Weights of a small transformer language model.
Size: 8 layers, width 256, 4 heads of 64, MLP 896 GELU, vocabulary 1728, 6.69M parameters.
Architecture: no biases in attention or MLP, untied embeddings, attention and MLP in parallel.
Training: 114M tokens, 9337 steps.
MLP neurons of a small language model. Each row is named by its layer, matrix (up: input weights; down: output weights) and neuron, and shows model dimensions 64-255. Each number is 128 + 32 x the weight over its row's rms, rounded and kept within 0 to 255. Numbers have three digits each.
Before each neuron's rows, "fires on" lists the tokens most often at its 100 highest values on Wikipedia text that the model never trained on.

fires on: "u", "en", "ra", "ri"
L3.up854:151114137159129104185118132181134069118177110121108084131152114084122113147172145083170121101145165178057108134094137147188114137087184168136084135090106100118064096135091166121163094145116119155093122130139124116146105156135126108126116121138100160087185163127080127101161124162104150131048179144143169150192129156078155074128166131129151175080096116124062118113115178179106082207103161142164120077131112101154147084108084175153156112146121157159104143134125132196071142056083074136131134112150143086188119111123164115149133127123093110104177087107109133052150152092096088084
L3.down854:140116093106146161135176181165167143137074123120131131111110113170114135106174095130060137183160093159120162140070146122169131184116128126166168153106136138167089134142097165183156148078102143135177138161146121137143128099078062130178124129148138177159128095201158108151116072076127094109142121142105100090148101140069126133095182132143183168099085189156095077130114106161141108166063093089127096150168076164146128125172149095161153053143129126142183083111124109138179151108172116139078054096126123140192116095161080119059183124145141151107118097174198112117106139084091053099

fires on: "ate", " occ", "istory", "ased", "ed", " suc"
L3.up519:136063088151087172128061130152096109113163065092133140130072055136056147108129142148174077106129121175150108094170133136117099135155164188079190104165178121152091150155075144075130127143146162134101109153128091117122115128191113092077100134139136168110146107132099114160114162129107072211083120128101170134129088136126147160129073092114110117176148122200165146166109124168135137098159178152157149133097085105129167120080161145081103100117045147131104100135193107122142095115084091177159117154154155190134124114175155115116100182080118115111185132134127092133196098148115199090
L3.down519:130125139150098195079158107108122107144196132143068081148133170147094103072104131149151164178173156065112150101152154094134118113088178147134150196129124101144132124093147111113101183106131124190159121150146085145136097184110117098123115255139178136132123139139070164142130148174140097090102067119118176156110127169095152100096072145079143142132098117110133193082127125170132124164093132121132148114080117131076116153184127159118130111132163134138127150131108164101160114148139154100133149157090117131113093095155052156088124090129127137136078155117111120069145178140172157150

fires on: " Sc", " sc", "ics", ")", "ing"
L3.up250:148105086150136117118085158120089104120164179141093119154130136207119115122104134114182128090134111160086160077142138131128162160133171149078066095117132093131103107124127193092029134220153136094157144129103046155177098159173164094166081166099160154119152154130094146144104126119061134122095096130119147172191070139111106096138171154109124107180113143127090115129120174090137158179150114122088099106149150077103140095100100127190131086092116095178189107159153148161116133150104145157178112072098152078135162121117141148141210164131139188110128096076109124069163140125159135119
L3.down250:033142048157174107080098165144097125118094166128115164137151101129122142094110188134081174128156098098099157095128101098097130152119153149123130138088098153112143174176103146194186151151133133145117094080129159163131104137128123173168133123197168123087159153109145116135080031159110119156120149102122121150139132154160076132081121177059109146117143127175101103070167089101117140167136094129123101138084113146108143138200180155127062112085149137165137086122122151090114107124174171187171122169115139140220111091100172058093183142168088152100093124110138082145124084136082120091

fires on: "ial", "istory", "areer", "hip", "y"
L3.up332:106105143111099156160056106123088135120166105200101119092061107083153151158096164136120057068133136144093184088090093160142113086154120162132084125159111143158078093130097126116155147176126164122125122115187123192172152150069135096147149162090152171129119119157123192149148095103134146129134139048162145179122097143089156089172074099140150165151126187159155180088148112166171176097131127147077146088154131098112097137152121097121140164115118098168109120144133127121134113123116080120117153119106093092165156163182149135098123119122128070122162147084093133107133134156173136158
L3.down332:081138140128121139132130169074145145127114129166052075182106135076160091117162171138145128174154086111125072140168109129114068133120155081097146110131149072142150135157130157101089126092094170108116149159167065066129107121173129144099097062105130151117133158132104141043097149149153103168139143163111068137130131171135073137167125110114089114117091140087129089150141047098129120120099112097125144163143178130074103112123137121117172120162193129084176121142161131115096168116132167078158142108126176143110133076145123139164172128152134114093127113113126126139076158119144167173

fires on: "g", "st", "k", " stat", "ong"
L3.up222:123123140167110098119123078119067140098110094114057125166167161130084155155069083171181099090150124128139176060099137164124166053158194181088134111173157177126112097098109141074149136139127096127184098144095143167126127084192160115128120177177141047089169159080132172121109128108111067131127108155137151156148122110158118094159135158056153164125171169125151095102121119075168133107125101173136133106121154121103099082134104107085160113114165132102143109147092107174099090100180173096091156148126100130150092136142124175142118080139169144102030108133127099106162126204048157203
L3.down222:130116118116113144084186118167134102120110151151079190136107158119098118110173141092112185094094103058099041149078148149121139168097066148102144155079103162134114129107120201193125116052123109107106132120167146088164118161115103168148114099103158111142157118128144056130128120146166190110171133149183131146121116131155139189180109147147065148136122109151165187111155108116128102122107118067157190233135156170085130170147156133142088102136139152155099082106145111130145137094087105168127094110118138110086150095120141120130121184119174151127142073096119156106146131150124149123

fires on: "as", "ic", " sc", " was", "ing"
L3.up459:113105099171097108116095147136121111129085173123118058181132176084097149141131120136121126110066111185081149142168121150082073122158119193099103147152154138163122076091121123145157200171124178099185137173149180177167053148169178128085183135092143144040096108119122152084125115089107104105095116082128195136147120189079085111116140169152171122170144201124135160160152091174137138100118163092125105147158142147110158122118131109159129079101121140181154140131078142082120155156143150142132126107107083109124128097136145144093095123217131110118118072080118144075167142083154149147
L3.down459:124147027146172067131150180104140134148164128200164193123153094196112122140112091074127099121125162142125106114148064088128137126124140128146113107133084090094106133103143128129071129128045124152100154166091119115131098092136115196104119094139126124091173202133106087167114081160093106096111103185078136125166169076139144168151146134099121150059118133116147101110135145054086155170122124140190033147144139144131152131099125143084153180122171139034116132128163132173147067143124082168132132101134142085116135128152110182132147138140140140188124103117105137096098106103114172114

fires on: "an", "ave", "ock", "iss", "ent", "ar"
L3.up26:076134094089203103146145142132093173175134180161176158167147137098164100146139122136083106134117101172138127116196131141164154141088192145065155132178116075132105163109157087111151100144115112135126108107153196120099163108201104103111157083135117096127054143126087118131099141151121124184190121170123076157140082123130166120170198103092153080116099162110091102138147120094120108076162143165105058138190144109154151119097043159182108116165109121135166149137067131153129144168123106103154096083128071108118159141153047130139157114122101162158128149140087136136136073169118150123
L3.down26:084100165160065172141142085153144114081123027126085149105076144168105146142107123136203087120173114119183145123066120071109121110186074096176083098091142153109137112128112209126139137127100160106084168153133096158111125105038156145155104142164164165155167098132176131152129147138156102081091194136119146109095178143122123092089065173137113157090081072199133129131174110148166149222098118145136142103083145130105130123162140129066152144076106135117154152117183113071082107085099170117131158129134169130128068073108152142124165114140117121102137138122129145095121146133166079105

fires on: " as", " that", "ut", "ing", " with", " f"
L3.up331:097088120126125120089104116094111150139124164173131183125089116133122100125195166100129119145065138148097108159074099148031156131131145082045152115169144104149134143126134114118138145106141107159138091176123094115096103149171126132088088107129179142099129115183158111154105149134109089132146117094095113089112138069136104115200137138092056187130112121132135109141148127128188083108192153188184099146109137138134167113137116148105140099115109121185104138112135104097136181119152156195147097068170144111102127130158109167129052105147131167070164061154095141097133015141167174105
L3.down331:133157147086102116139125104201176146068122120132073079133127136149135174146086029087096152102190129135163129094136089119152080117161095141141081163160104164121105126131191116111096065131132156109164187149212117123092172107124154085144124187153102214133105141107098155096076096188114155137113125105162129112091132165109160143154119169158156065079160169161118110128064159106137166135132154065124139130146156098168143156108108140124106151118128081126105162125146121106161095159097132050131152159085056140112140172180092084113184157125102145103125145108150160156091157147123090144

fires on: " bec", "ri", "2", ");", "hen", " fin"
L3.up99:116094159087181164107126106106180132151177095128116133113089150143121151112135105146087122068153157123116172143105123189111152172138151169137151149109182192142133130137135120110191117137116107101121124089082124074155110125091104146123167138106173085115065104126132125152149126129099075128080159114091126129140094135133116136164158107159118180127142143179141096162177178126182107147139108157124142129099164089120157070195123148174090152079173142158081122226127090130137123063166136100167124151151121174106084135165112108059107171124171091112106060188143133098155139181168140097
L3.down99:187130146189096114119142147147129173129097090132170097164100139182118131107122132127136105086116146050196148112223106150130117104107150097113134136128152147137178191147150193071119148070093105144115108094114151144130120131191114133186119160118132164057100171104082208110129148161158141157125120124127121105082120137137141164113083138130168129106114108099174134139098155109074062119103099141081140124144156120127107113143165098080154141130121108115129153150146099132074108127116077142167137097084170108153152097091148059168173143094091190129210120166087127044100170112096166130

fires on: "es", " The", "ess", "as", "os", "ional"
L3.up482:110110149122138124162112085078120109104124141101134171095109101098129139148131107183122138114121123171108114126086061149142114158090120070133109144138201114125125133119152133113073117159092107147195147096167104181195118137120119104160075099187158098104141155150147137139095117096112088147134125204124141105095127123131195139113154180155073085141154203155128137143156168072146075144084151155122120174130173153149100127159133160146165099093159178129131108134116142144123110145150078196145108130143039133093115125139092119101132168128118075097108075082071136116193091155097121139
L3.down482:172111060172108122157098077150169103102103147135175130106108099149121145096092149067156136109034133162124187180061200100154101104198185119211162092091174092120082091112118042153140174111161140091064137143184165091093176114172090111150144120089132167108138086165129149147155144120115153110139102146106084101137108133145166132138115146145083180077101185137104134161090186118123108151178118147113158130144116138147114102117144158180108153082102126132101129153144108131172148139124078115135108135111125085135118143145077115096135104120052087174078149122081126141166114140100092193

fires on: "==", " of", " National", " New", " University"
L3.up252:082124191109145132124069083109076121078162150106129102133146130083133137141106118130150143120173150153164182066105098162160107090106135189114075160141152101112135185102205154140133138127129182135173114122145076122154160127100133124119089136120169101096130146087087071117156140070068103158078065129118127123067157119114138138102143146161100118125179167101095120153148118111162099130126207141130105110133122089127126091147163162150101074110084150136146127175077110136173102111117080112129138132145051040106116149150121153124160169067148121125100114102128143150121146206155124137
L3.down252:114148166111134088187065057112117109129145108135125136124126155106134123153112114150231164123138148132137196049088106152167127120121136183167111110137115146139137089084153125135078138112122163147107108055175067108145154141131103143086084117163117184161151146162096158140129159116110188125138135138109144066103141102135134117106148157101056089075191119122069123132157121054149135140193156124060107128116084099109124151105136125101129147122064086105116156141123123103115098124161168126187132127125103137173077163155156120129169117137073085084121132148152191189169157187110114184

fires on: " pop", " mod", " res", " cons", " stud", "wards"
L3.up215:117133093144162125131099114150115133102121078204122080174080099147121189102128169100174119123118172149090162092071109162118157136080069136111095146178158131127075109107068127116151092167159152166167126173088105116116146165117137164127137189121184096118089121124133137182138085080096130104070140115191157157124120123165115093147092095128086116087103124114117188136147082040152148094131117207109109070165121087146113111103139192155173151166103145167044125131113041186127089100110086117095109185194151151171142163182163167138108129086151101146118119102092106076115131199114127149
L3.down215:187121088102169114160171123052090141139104100147086155139165159101138126160126154112082087139110117136158060134128111047116130041135133144100121134167194097115209161132113073146105185089142109134122135111126112142133144119176134112076089167097094100148182192131061147116133126139095099114079132116180126121141108134118168108117181149138118105070139110112148146194126067129138214100117167099122167103146101111108161136122138177150157121170133120148140109106109145167163113126097131129113165132098149081104116119136160094163144131143094100208159210138063133110115127107182099179

fires on: "t", "u", "ird", "en"
L3.up809:134138149144115123150088164129120082088084098161115083112173130131138130105147146089155084105150165140121097102106076123092136146101172157150119086090118113157125152163118139082201164163059168096154187115155140136154126190157095104103100076141103143157120188159126176106083136096149077143105134136123161062147123066093101101120138096168086130096171176089071033130192176170144118188144123130120113094061117084124125122137141166114131176152109151133145071165130138139135157158100109136185137115111155126104095164176144182091175157112070064105074099108156118139153181113136109086
L3.down809:103165106140091141088136134101168155174152128105156136101156124149130118094062114129139136140136114060066077134144162150109200131160127180184179172032140129152131154111097101155140117096137117147052141083128143156162130149142120139146119105165165101121061077078115116106185137138160152178066155119176146113179143140084117105136146124098123155163062126167136158149081071086152110132183119067082141156122100095125025106149133132147120136147101101144102085190146142117168147126137137143121160140176116116126125106142107134122122156106084084117176170181167115133105148106133174142

fires on: "us", " its", " It", " on", "t", " ("
L3.up606:152098095098089115119106079071158133142170107138119119122077185075067154063167100175126132115112158092100152110163101183047103068138098119168134130195130124087132149138092097160143122073129155120136134153107116099121131139134177093152137105109127159076131079112172158148156098139172125135070097143144153126180118100141094123192138170112137180134117102128117110131136114172169132071118130092103112083161105122137144106132141119170119132078163137172096074169147129101091197077121174098183191102116091115083139077171144186114115103055095091160095093106115137071123136197130132154
L3.down606:161128110109107113122206123099119108145114112120124151063117082141180158158120126083130112101086146104145116124100146141133136154149146171110119155129094176170147131131039149165184092103134130113189147158125120142122167142097120136143075120114169149114106123158090181112094122084132143065105145169122104093095153139119140110089095137155125124095150142157139128078161145093116174177114090096099186104145127117177115125132110111136079116102114156101141138105149154105129103039180095102171119155136153150152086178070166127202093116145172052130158133103131094100083140145125121086

fires on: "ity", "ry", "ence", "it", "us"
L3.up663:165175083075203175141144107132120143143172146138124180139095125118194143136111145141082106148154086143105133146143133143164083086080093137109125134148157105157081182143127105077133134145136146094133046133167092156155105170134151182156115054075145131146113109121152094161123136109103137094125108155174161087155103120107158160150098144111126095121085111175130142164122125136116129102189134138114091090124115069105113134151160152130240119141105104149119157148183137077170184154162058096163070151089088112105120159142169116132168137149188087077129090093131116140132162211117110120
L3.down663:157108204146139130148119153108119077015104187129100168152111101158100108114084095190151125132141130161146128119072125128188065128097186128137146194139089101144099130160192084127102146228083091155176158154109140137122105091135133122105133134116126126060161154104165108110104092188116182115122129107089135109071088115192089116131223150120148071141145138103112099124147134149153119129116135147115134165153120142063088116111121087139073199147152193091122100109136182130145140115137133165083143081115096180173084175088124113098075166118141098118109091130133130133099105092098129122